{"norm_place": "pre", "attn_scale": 0.0884, "tie_embeddings": true, "lr": 0.00662, "grad_clip": 1.0, "dataset": "wikipedia_en"}
MLP neurons of a small language model. Each row is named by its layer, matrix (down: output weights) and neuron, and shows model dimensions 64-319. Each number is 128 + 24 x the weight over its row's rms, rounded and kept within 0 to 255. Numbers have three digits each.
After each neuron's rows, "raises" lists the tokens whose logits its output raises most directly, leaving later layers aside.

L9.down2418:172177100144179082157132146118130098148130115147139163112129136136115155146129125196145116154096125158111114147107092090134138158105106166133163122132132123124129073182161094191150149092088133118133120126127106112112119123063142104136109140128104140113147129103136121116108110132117163181142139104157169127144129149131120114098169137138166124108115100072148109141122147116131152142124122098109172093144115149138117148118136164111122115169110109146118119085121154125130113112121102151113106089112130140135093152167135142100101100120144132099160132169106139100153138092120097125111148106128148154110149101151108098128145159107096117119152156113128118131085105106130158169102100105127103143109120082138126108115093132149155089150116090151088099106141177132171096084118149
raises: " was", " were", " is", " would", " could"

L9.down2760:138143121135126133111137122097123143115100117136150151134158132117138107129119216118128110140114135137139153095119093102118127120179126135120099150130141070127117151097088106156145131090106145089108117131137121142148162138127116128123085124125134046133094130154110138122150136121128131171147153161088154153136103153146165104134160142114126118176123148145148160157156150113106128165177120120138096158117143153134098140152095140155101059115123137133147127148132070140131123107123171148116096145127165091110131158120137161111148100137075143122088160099156125147138136124140112124154125169106114167122122162088132136124138192129138123173130107169115147090123153137176164153140112120112112147173113143091084109135131125156145140140097141153137127149135124103113123116190114
raises: " The", "\n", " In", " the", " "

L9.down1701:150125112117114121110118092120164179110131088137140171117151104152131157116163088121134129154163134129119163087154103127112107149092132164137158152120128133152134135147095147139138105162130146115107125187105135109125140136120128135125127152138160112142142189141155093147105133126135165104149075096116127103084178132149117129114152160125135155066142178104161144143139082150099132128106151158151134127134125146129117106133127152166128130112143127135071107150123110107133141120119130132148128166131131130150141131113145131104122124093084080135132097105088147134104132156179124147107131123130140133097086111127115110154147160161119114114103061105098095136094097103105132112132115094117154134126123166144180109154106130109143135147134123141133100102142126136139100135177118
raises: " University", " Faculty", " degrees", " university", " degree"

L9.down2623:133144126114069133112120141102119146078150167109128121140131177126125114181106111079115148118165114104115150133194143141119110141155107093098111135119115111119101127147107135125166137109124169115116138159124094119101154115124134119137090117106122103118136138162139140109134113108121132172123143155112156128112116111146146110087209145123139135084143132144173174145167160134117109166161121138110132133116080126141095126122187120150105095086131152140106118146169102163125110142131114145133155105120093124135115139129161123141129128125122101127096117150185065157127093120103143121206093130126105165133146136153162064109114106107118116132115155115090119128097101130167132174131109117083127100144133073129160135149127143158122130126125056151149099136096118161168104131125111
raises: " these", " there", " he", " born", " this"

L9.down296:134115114091112163108183164138109101103097151124143128131119109170131136106150122161095119179135124123092112143125148117120102120123088130123152107134143145122167126078114094141109104171097122138131167123122121131107088121106095157107114120115125180124144118145121151170116141142117120140095143104123122136118117128122143146171134098123122187140124102145087128102126125118097110097141097161154143127134181149119133127097133114118142151111182160146145132145180111112134105124149143130188128133146152146121062150146124177158128137117127104113136117074079093129108156122151149115133146125109118122098120105117144140117143176113141148156116092123149128123099115099146164096120138141141169151182122116134146140067159183146122122135141109140115053146170135105132123160129119
raises: "aries", " companies", " bodies", "ants", " villages"

L9.down2131:143121103154108063098155117113157137148133123140078156128125142140185120125151067171128173197093114099151134164121118124137183144131155175167125097119131130128124131138153151150128082137101130144107063123130177104125127104130133090074124184139120145099097132131116129167109107124135100162140129112144103140165137132113142110160102146135180114094132124112081142145145129132081130129173133134162126144124091116125115115130168157185105138151123132138155154129099133141112089164164125156139112115151114121127126105122141102144162140139107144149106154105134140141146113103157097107179097120086132185085148098124133125086113115150091086156107222136132163150151162115157094150144138126134141125139125154117136134159109168108156142121107111163124172157121103138128122088089111
raises: " (1997)", " (1998)", ";", " (2024)", ":"

L9.down2668:159111117113142122123136147122125107112139157092136144124092186099117156115128136144150094089099129141148136098094128108135132083122149125135150105107166144138185136115139089105127081088122123144154134103148087121170140149106121153131146155116179114119103125138113098141168160107144143114141168137128111128109110151104124120139063181154147133129159111116137136164132143179130129115159148102135090144134109118110092112108094146110118116117141142119166162134066143157075120120148151145095137154122083147140120141183132134128122115138099130145076142130126123127133089105150113152122128127106083108144134123125159175135118146145131181106086116145088163115157099088140101146136125152156147126151113141110133104120116119153143163149131110091143153120190074136114155153141163
raises: " Award", " Awards", " Prize", " prize", " nominations"

L9.down1601:122152078135137116099151105157128113126126115184126111123064155110144157147136212107145102143120123152120131159141095109119157112149115139145098150111128116092128153100109159097133154135152099152121158126123138140165110127131096103125142142128119121151136142129137104117143088127127138132123140118119131111125097123095094113156119129132139135140157121096121102037148107126105109116153105105114130135141119110111106114151179158133110113107137172126117119129135122103117148119102132144099111127115140109127132125129129120139105107151103110116177108104144081088068089098115113132101134117082137121153114154141115110147147144130108125175101144096129113097137118147118146137115133115113154139152144091099038109138151134156116141166116181115087131172132093133153108124177144
raises: ").", "\".", ".\"", ".”", "6."

L9.down600:094168109157121114136130087129072126098124100103129124151126097088118131157110179116179146111121114141126136117115094125126067126122137150136146125101128113173129126150097134148157106149123127123141111057163145138101097120168137155147107122141093148138125123113115119094138170107107116169125150140144152136067151084139139104124116111122170187135134136152165127126156137120082139146108099101128136142130157156144091138155156070167107101119090126141111146114133131127106125134117150123148151152117133077110148177145141125094123142086121094103146119101105100142134097131098160129105070124124111130152120159166166121095116145120117111133156172152126153154123128110115115127158092095163146163117091073157118113082131131108130144090129155151152109102120133105103143125114095
raises: " performances", " needs", " performance", " situation", " history"

L9.down635:106132098089091119151118134094125163125120111136126107119103186114128124129104129154122118140103138062132146133108150153114110116145148124139098110126097104126099090098165148153109175142156068127130123142086117140157136076107165144107099109117118113126136150133097126157163152098143100134133123133124125137120133142116134099155141093138177128097131146131179127181156191155152144128129126164154190120148092141128133117134130142115126163131130143126166146167149110127115123159140133130137136091130116128139092118110159155132137101115080141139173155144153122119107186105111112134132142111116111124125101122141197099113184115138149113088105065118135142161126103129172136114161146135129126131140124120143155146195078127153137149130130111126099094092105150107070109121122118
raises: " he", " it", " she", " they", " there"

L9.down1535:144138112156083121162091104123145106161127102104089156104143139119148129157137155095143141076148145141121130133137112152128129141118075103124106128091119116117100092108117114163078126123107091147153147106113139104167155081128141121151144084077141087168110124144161166124125156123089122190114153142119152139119118110151121127127131155131145167093139142167106171174135194144096144145157068137125118169101147137136121176152151153158136127108116117159141151099119103095137128122071092164139060137123085076105094147126141174126153123137122121137099099142148117117127134152164134077135118127105082176147122132124121126103127129109129134128126105121148100100140167106154148140145108146176118166154096110130108098096115094144099130170142145110119132114117116097182111125134147
raises: "\n", " With", " On", " However", " In"

L9.down42:128107086107157108136163103098120161154141105139159124100129139151131172130145064194109106166150117125154114150117113140108132109171104148140177136085113135121122094131158094162112177134128130130134113125133135091133130148134100136139154114109150096136118152137133137116115156110100181124131160074152176112191145131125120165152111144129191105140100146088153086134102116081100139139101148147153147177121136129162125116132112146129139151114114150108141126183138073092134151092147096136131080149116101153139124129120097140081138100127087134141166117132089131116152138132128104101133114125116151124095141110112120167119167078139150131143111158172148133112121146125137183100132100138112145106091149109131047121138132115161158171105143133110088140136109145104144137130124110
raises: " is", " contains", " would", " represents", " was"

L9.down2485:097105136122130121127097176103106131176114123132124129111144166116109113153126152136119144106084149107115176129137149127129111141140135113127119179085082155150150105126117117139125084121175110087128121119082140110151177108106100110151100115129158117103123172145146151099129070109132161116133095141099134168113090126131095108162147151107134173150114127121124152131131123166139131143138077156129131165129124147089125135133136147118107146120096128156134180143119135117115108124170144144148135113118121135135137123137100118204117126089133101165124123141107129162187121170121121077111167132155142122073103118126146156112125172140126140119122159164162152196120141126149112095149109185093126133174092085100155140114125165118171167105155117107158091132136147124125126102136093
raises: " he", " she", "He", " She", "ister"

L9.down364:159097124117154143094113126111131122094117152102152074145119164111111103117107095066149097154115106106121186076176138110147153171146093119127157115144138150127140116113123106126146136132130125114093152121165138142124125148138134111108105123093110111110126192097140124155115146133114130135128178150123165130135116160112155140141132118156097100070135159145149145135095145117123098140147154128130094130122105101110119126115129139123136107148114134164060129117144150152115060140087116110135179099106144132094131136176134147117123134086121102105150166156143139161140173143109146128153093128104151151105132140145160071067122128103131125103157085113115128082108124120129169143114119120147187085150105117145114128190110145141149175100116108146126103149111125131145126097114143
raises: ",", "\",", " 2004,", " 2022,", " 2012,"

L9.down2169:106116124169130159145122128148129129178098151143104078143092151159134115122134084142112144138138135119089131144117151174113114132137133142145133129096117109096149151134184129142130150080104104099079124125079161133106146137157122112102172160118157149133110116115123140087166155130103160108126102087111170139167144156108131151135139150105085153124144167162100125095147153144135142121104119134149136161154151105151111098143124107178118100115139135093140082154175139149123114150142141144158140093114142159104144170129108133088152113113165150175131095113157151136125146131165137184132095148151102080126144141156107149123143091119134164143175115130149133144084120108082109134119140129164105173115117138093105162112125124093142098116132134079095132152162137130098103132159100
raises: "ciones", "í", "ías", " Puerto", "mbre"

L9.down2587:131174127161133116117150118174111113091121123116092120129107157101132147151120091067112151129107102103127083119160142137133161107129131120182051118107112131092104096154142142122106141090112118120137102139122099170135117097114117141153094114086127125134147097155127141128122136122160157149160110150125170144154153094139144134126081147088103154113130112143116157146131090128161146139149149115121126148157152113119127132093154154100097139151153116097150135140098115165137150137106133163149132124145103138147149120138124161141147145111147115130141141157149142131113122124104120099131113102143134137119140134166142101132150083099148151109184136085151116139109161118149102127107179148123113083101131106087167126133092109139121126105150156139126117114104130133136137092222151
raises: " 5,", " 3,", " III", " 7,", " 4,"

L9.down1858:125152146157156116105150092125101138138128119111083092134136080152127140126157068145158153148113129144141095144096100115127110142138095143127148112134146128139140130141137106126126128116104126122137115124115089139129133118147137100148142149101142126139122116069121135111120146117119189140154142105102101179186096120125139147139155130133167141117064159123107115144129157092091141170092161115141154109133130194124141123126125139116119111118121110157146122094090151096162080136150113115076139136103135135136122139157115102104119153102087105137177143127129157168134130115147124149139103118172141155091140127158147126113164085158095107128142135152124128136074141117112115144131107138196127132133128072141132109149089106134133157107075139126132134132087152130147145120151176
raises: " was", " has", " is", " became", " began"

L9.down1268:123147132126101117154138123114152112155142132127169126131147108096172119134139109116088131116095134112163137125153085143130126142099175125147146168091111113091117090137118111174144132164158111086162157076147103148144102088147104179103165125140112140138143122126146127120107112124144114116169070108116175191131125122157104114090125131137123085078144169116146142150124129137112122125122112092145165100147135168137129099128100153153114168124147103103125092151104166147100170159139119142132103120154150149121113112127118158148134110167084121115134144171076126115131128062154105150179132141163107122101144123136128151135105125107137128086112138102119165128139154106178090118137112113155154111150171133135172111143140085139117114140142152156070106158086147094140121103115128
raises: "'", "’", "ová", "eni", "nic"